config.toml
num_attention_heads = 9
vocab_size = 10998
weight_decay = 0.25
decay_shape = "linear"
MLP neurons of a small language model. Each row is named by its layer, matrix (up: input weights; down: output weights) and neuron, and shows model dimensions 480-575. Each number is 200 + 20 x the weight over its row's rms, rounded and kept within 0 to 999.
Before each neuron's rows is what it responds to, as a language model described it from the Wikipedia text at the highest values.

Responds to: Tokens whose continuation is nearly fixed: table pipes after numbers, hyphens in ISBNs or COVID-19, and word-internal pieces such as Nomen-cl-ature and weev-ils.
L5.up939,208,175,175,205,235,215,189,241,181,227,195,179,207,185,214,182,220,191,210,189,204,233,190,205,208,195,187,178,208,172,165,192,193,197,214,192,191,204,217,217,205,201,195,215,205,230,182,208,207,216,200,164,158,189,178,155,196,194,179,192,208,223,182,156,204,202,171,179,187,181,201,210,240,220,208,229,228,193,176,191,199,228,198,223,200,213,179,207,206,193,178,185,203,189,207,208
L5.down939,198,204,220,214,172,187,192,184,187,248,194,206,177,210,167,204,230,190,158,172,182,203,193,202,188,258,209,201,218,214,202,223,192,206,215,195,181,165,196,186,218,195,263,205,215,207,194,239,218,183,256,199,234,217,231,196,211,190,198,222,199,192,206,191,237,214,211,235,212,201,196,192,228,229,220,224,207,187,181,202,216,191,220,193,210,159,213,197,215,194,188,189,200,175,212,192

Responds to: Final digits of years in dates (e.g. 2006, 2022, 1953) and words right after a number or year: season, households, census.
L4.up1430,201,184,208,173,201,173,205,189,196,209,183,194,203,252,215,190,197,191,197,209,174,170,206,217,228,203,227,164,205,204,198,230,187,218,192,194,219,212,197,193,210,199,193,208,216,199,212,199,219,223,195,205,200,182,218,160,206,165,206,178,220,159,219,183,215,249,181,170,211,217,200,242,234,185,203,184,175,201,177,204,194,182,184,207,185,191,187,227,196,206,206,211,221,198,245,221
L4.down1430,185,190,203,212,180,209,192,205,191,198,207,208,209,218,204,172,189,204,183,202,214,172,151,204,183,211,243,232,174,196,178,223,188,210,193,208,201,206,217,205,182,221,195,208,187,195,193,195,207,195,202,179,227,199,211,222,206,181,206,184,221,220,172,178,204,216,188,241,211,196,199,202,208,200,215,186,185,212,187,213,220,184,223,230,201,200,222,210,196,205,187,213,205,210,209,200

Responds to: Nouns naming time spans or dated events, often after a number: month names, years, census, anniversary, century, Revolution, election.
L3.up420,197,203,242,229,207,186,229,198,184,217,187,197,202,196,237,248,204,201,182,165,226,180,213,209,216,210,200,184,210,213,187,183,199,211,196,174,220,208,217,191,194,203,219,191,216,244,198,203,219,233,212,191,224,205,210,191,207,247,188,218,227,182,234,172,204,206,185,224,192,203,199,183,206,173,191,189,177,200,188,210,161,188,210,210,191,174,232,207,209,185,193,202,183,208,206,246
L3.down420,207,218,221,190,204,199,176,219,198,195,165,214,186,239,191,201,209,189,210,203,190,209,168,213,177,218,191,195,207,201,208,225,219,184,212,200,215,159,226,196,204,215,144,166,186,196,170,197,223,206,237,211,170,188,200,192,201,186,185,178,211,210,193,215,214,231,176,232,213,225,209,201,192,160,186,160,205,216,196,227,220,201,202,214,216,237,197,180,176,222,201,174,212,206,220,221

Responds to: Final token of a date or time phrase, often a year's last digit or a word like season, year, months, afterwards.
L5.up2221,178,227,225,222,220,228,193,215,226,222,203,212,219,215,236,202,187,190,170,172,194,206,187,212,224,195,173,176,192,180,197,242,183,208,168,174,198,157,206,202,217,216,226,221,202,237,208,195,228,216,225,169,212,194,182,224,219,193,212,204,254,221,212,162,174,190,192,162,225,184,208,243,230,227,189,234,190,193,192,193,198,192,196,214,189,231,244,189,214,198,200,183,189,223,237,222
L5.down2221,219,209,227,232,199,204,175,211,192,199,215,170,206,193,211,189,185,186,224,211,215,190,210,211,187,181,184,210,205,191,200,216,151,208,197,184,226,194,192,230,204,211,214,202,218,165,209,171,189,183,182,189,201,238,206,191,181,204,199,214,161,201,205,208,218,183,190,207,235,230,202,205,161,220,219,194,202,214,178,188,221,208,216,225,219,213,220,244,203,189,188,195,192,194,189,221

Responds to: Single-letter first pieces of longer words, mostly L, D, R (e.g. L-etherman, D-undee, R-aw), often in table cells or titles.
L3.up283,208,212,209,151,206,244,172,236,190,253,210,165,189,201,169,188,222,192,160,225,185,160,209,160,177,218,192,237,235,200,187,227,178,203,196,179,237,201,223,202,181,158,176,231,195,219,220,182,197,189,199,198,205,178,209,208,204,228,196,185,200,191,220,197,172,210,240,174,206,165,178,214,220,233,189,198,161,214,205,206,227,201,184,172,207,214,187,201,183,170,212,242,201,167,232,183
L3.down283,219,198,211,189,215,224,190,198,185,218,189,195,212,218,223,192,205,175,193,190,201,234,207,203,203,199,207,219,218,237,214,197,176,201,183,212,204,210,200,186,216,187,203,207,212,194,170,194,191,216,185,198,216,211,197,173,213,194,202,216,207,194,241,170,152,157,211,207,192,194,134,224,188,204,211,168,224,194,196,175,152,250,213,203,237,185,172,193,219,201,200,224,191,197,175,212

Responds to: Tokens that complete or state a quantity: trailing digits of large numbers (2,000), "million" after a figure, and count words such as several, five, many.
L4.up709,173,179,250,167,223,198,214,213,209,193,207,174,203,173,189,237,175,231,204,236,182,199,221,209,223,207,173,202,191,186,216,175,214,212,189,215,201,210,210,210,201,180,207,216,221,196,254,201,219,224,182,202,196,147,186,160,151,212,205,205,191,197,219,209,167,210,217,197,197,192,190,248,203,232,170,218,188,238,212,183,202,205,174,185,204,233,219,187,187,174,202,173,182,214,227,210
L4.down709,191,210,204,185,212,179,208,183,198,175,182,215,190,215,213,207,214,195,211,199,196,197,195,196,198,210,206,208,223,160,198,200,227,191,218,204,200,171,168,191,168,229,188,221,207,201,158,194,193,226,220,173,184,184,243,176,241,230,212,220,207,242,178,212,217,234,218,208,206,190,196,189,207,201,203,176,182,173,199,187,209,220,191,186,187,228,177,175,196,210,195,204,214,220,202,228

Responds to: Word-initial v/V pieces split off from words such as v|ocals, V|HS, v|isions, v|owels, plus table pipes and bullets in lists.
L4.up1105,196,224,201,194,231,194,233,211,222,212,191,154,214,222,193,207,234,193,185,202,194,186,183,205,227,194,177,197,214,198,186,199,166,210,197,222,199,207,193,207,208,218,191,212,170,195,186,214,164,226,231,190,201,215,199,198,193,208,192,225,180,185,222,219,197,171,185,201,215,211,234,198,196,175,185,214,193,193,224,206,201,200,149,223,197,191,202,215,201,228,197,159,191,187,257,235
L4.down1105,218,226,216,179,238,166,210,198,195,235,220,150,231,192,203,230,169,216,201,203,223,171,194,208,168,212,198,234,189,189,149,203,210,204,199,215,158,145,190,155,189,224,220,201,196,206,202,231,201,169,212,193,211,183,265,211,223,201,195,175,233,171,218,189,198,205,175,210,218,185,199,202,222,175,184,186,166,186,222,207,206,231,170,207,197,201,192,204,248,193,216,217,201,207,193,200

Responds to: Final token or suffix of nouns naming a person's job, title or rank, such as chemist, senator, coordinator, comedian, General; often split into pieces.
L3.up849,195,209,183,144,173,212,197,224,198,241,183,196,200,249,209,208,212,228,204,183,220,208,159,168,182,190,197,178,196,212,211,195,195,200,192,192,252,182,181,219,208,188,214,214,184,187,243,197,229,220,190,200,180,199,231,199,156,202,205,208,248,203,212,200,208,185,203,179,156,186,197,184,209,252,179,181,214,213,200,157,196,208,179,232,237,202,203,206,208,196,198,182,186,190,198,195
L3.down849,210,174,191,193,192,176,194,208,213,213,163,175,201,236,211,202,192,219,223,197,202,214,200,177,186,177,209,231,197,225,199,199,208,213,189,184,207,199,205,195,189,178,237,188,187,162,248,159,231,226,175,200,178,166,187,220,208,176,187,176,165,173,193,205,214,178,233,203,201,185,174,150,179,203,185,187,196,186,190,230,239,185,197,195,193,188,207,197,213,199,203,194,234,220,218,201

Responds to: Category nouns or role words just before a proper name or title is introduced, e.g. novel, show, magazine, dramatist, company, singer.
L5.up1610,185,190,216,214,252,221,211,186,185,228,171,182,191,167,210,209,217,215,177,193,203,217,201,167,237,204,203,190,182,190,230,201,185,218,204,193,214,179,184,233,200,176,219,219,155,198,215,189,186,198,214,187,229,213,194,191,175,239,212,185,215,227,164,203,198,180,177,175,165,168,180,221,217,207,219,187,224,219,207,191,193,230,197,187,238,203,202,225,200,185,204,227,181,194,202,249
L5.down1610,192,206,214,196,202,171,214,233,208,234,161,188,196,166,195,202,166,212,198,210,198,170,181,150,198,208,211,192,218,255,217,212,205,210,185,222,182,234,169,172,201,212,167,205,188,235,243,228,202,204,183,183,203,197,202,207,216,150,223,148,197,217,204,207,189,215,204,176,175,169,200,195,160,208,216,169,221,204,203,194,200,183,227,213,199,191,161,227,203,200,214,176,192,212,195,210

Responds to: Unit words or suffixes right after a number in measurements and statistics, such as m, km, million, inhabitants, viewers, mph, kHz.
L3.up148,166,194,225,222,176,213,187,197,198,197,139,213,193,228,222,234,204,213,205,211,211,202,169,195,204,188,218,180,200,224,182,209,214,218,198,202,199,187,185,195,200,180,193,251,193,209,185,236,198,217,191,204,195,226,175,135,199,193,211,205,173,189,197,176,210,205,192,210,205,209,197,225,189,211,205,197,194,203,200,189,228,152,182,176,200,153,212,176,225,173,191,215,181,200,202,241
L3.down148,187,181,208,167,198,181,184,231,206,231,169,233,222,197,175,203,196,217,205,165,195,205,228,234,228,203,199,177,201,209,190,184,198,188,197,205,206,184,174,182,214,187,208,236,218,194,205,231,200,167,194,205,205,215,237,160,207,190,209,195,231,188,194,189,200,242,168,227,217,193,199,191,175,188,191,196,185,214,214,190,183,203,220,215,208,151,198,194,212,187,194,190,206,164,191,194

Responds to: Tokens right before a work's title, such as book, album, film, or novel after a year, and numbered table cells before titles (1., 2012 |).
L4.up163,204,216,231,240,237,220,235,201,181,216,164,196,179,189,210,204,240,207,198,206,207,196,195,176,228,235,179,187,200,210,212,178,195,221,188,197,199,216,157,210,205,185,189,162,198,221,226,221,201,212,186,187,207,189,188,178,205,214,184,230,206,199,175,187,200,199,176,174,161,165,175,240,192,227,202,217,186,244,232,206,180,235,182,213,223,205,193,218,206,173,209,204,190,205,217,238
L4.down163,169,213,205,210,190,211,195,202,202,204,185,205,199,174,203,221,191,184,170,200,198,182,171,191,167,199,201,196,222,215,233,192,204,194,198,210,186,214,196,180,221,193,194,204,212,186,206,225,223,198,193,185,191,198,209,167,250,187,204,185,188,249,216,222,183,219,188,206,154,206,150,200,149,196,204,191,236,213,240,188,208,175,202,193,176,233,187,228,199,191,234,200,201,220,240,198

Responds to: Tokens that close or split a multi-digit number, such as its last digit, hyphen or parenthesis (ISBN 3-88073-192-6, 1606–1637, 475 (18.7)), plus mid-word pieces of Arabic or Greek names.
L4.up1630,219,200,206,244,192,227,222,231,211,175,169,206,191,187,234,211,243,209,196,192,191,207,208,179,236,194,201,175,206,236,201,182,227,179,218,220,161,214,191,214,228,207,200,207,222,223,194,232,177,213,204,191,184,197,162,141,224,157,199,215,206,232,275,168,219,227,225,214,192,195,183,190,215,206,212,227,206,212,163,194,180,227,232,187,217,178,209,185,209,200,210,214,222,186,238,209
L4.down1630,193,196,217,201,231,185,210,239,167,180,197,169,227,207,227,186,194,205,230,148,214,196,207,192,189,195,157,208,206,231,211,193,227,212,189,204,203,193,197,187,221,172,207,200,170,185,246,191,184,199,196,213,226,195,194,168,195,186,190,214,187,238,168,161,160,170,170,229,219,169,136,195,207,215,189,201,183,238,202,191,191,186,195,209,213,219,224,143,199,200,203,171,187,180,182,230

Responds to: Tokens filling the spot right after a count or possession verb, such as number digits and decimal points (48,996; 6,618.8) and following nouns or adjectives (three children, eight crocketed, has fine sand).
L5.up1195,203,177,233,214,209,214,191,194,206,206,156,204,187,225,237,213,188,222,230,220,213,196,197,221,235,253,197,181,197,206,234,169,212,198,235,190,196,189,190,195,201,199,188,202,201,183,190,251,180,208,205,208,236,151,197,164,197,207,198,175,182,221,208,171,191,218,196,216,190,224,185,255,209,184,206,197,172,216,209,160,218,211,187,184,217,222,228,170,248,177,198,245,216,225,213,224
L5.down1195,198,168,209,194,208,187,214,233,222,256,199,174,212,146,203,197,199,198,220,208,184,169,163,190,219,212,207,209,225,223,211,199,228,222,196,205,186,213,202,161,188,208,190,210,197,229,207,197,186,198,225,192,203,138,170,207,173,197,196,209,218,177,195,165,194,230,204,203,215,192,213,216,185,227,187,195,202,207,196,209,204,232,191,202,170,195,186,218,174,178,204,181,150,197,213,213

Responds to: Single letters or short pieces that begin a word split into several tokens, strongest for v/V (visions, vitality, veers), also H, d, D; sometimes table pipes.
L5.up1489,210,239,203,216,188,210,201,251,211,219,190,169,196,190,184,210,221,200,216,217,202,172,211,200,204,219,162,203,206,194,186,201,164,180,212,197,241,213,210,182,218,185,250,210,192,222,211,209,185,166,161,181,202,190,201,208,198,181,212,178,192,204,200,211,172,165,164,212,182,204,176,242,216,242,243,188,188,238,190,188,207,240,214,194,213,206,197,200,171,218,208,174,158,209,229,182
L5.down1489,221,246,188,193,243,212,192,239,217,217,171,196,194,236,208,188,220,156,210,195,222,178,217,189,193,210,203,184,200,171,182,176,194,202,202,203,180,205,164,190,220,214,270,187,199,223,213,207,216,208,164,162,163,192,190,216,167,214,191,191,214,204,203,221,198,195,231,194,202,183,193,222,211,217,198,168,247,204,170,218,199,199,193,203,185,193,188,208,209,224,212,210,226,200,224,208

Responds to: Token right after a number, such as ISBN hyphens and digits, table pipes after dates or years, and "of"/"per" after percentages or amounts.
L3.up685,219,193,179,211,202,225,206,217,192,199,167,181,203,212,233,186,222,175,201,186,215,196,201,161,198,220,190,198,193,175,194,203,215,200,204,189,195,201,177,228,188,198,253,211,228,208,204,225,218,245,195,183,209,217,184,135,194,189,227,211,179,188,195,151,210,184,201,206,159,156,164,228,240,255,204,239,192,196,186,184,186,176,197,231,209,167,184,206,169,190,189,199,187,218,226,201
L3.down685,212,157,203,211,212,211,197,210,207,240,204,192,215,201,164,243,205,186,199,224,220,216,242,207,204,171,234,228,200,162,217,212,213,194,200,227,205,184,187,207,251,201,217,193,167,175,180,197,217,198,214,183,195,179,173,218,180,199,205,216,231,182,198,195,222,212,193,155,190,228,194,204,211,210,185,212,187,198,205,217,170,215,201,182,181,192,205,229,186,192,195,215,188,207,187,226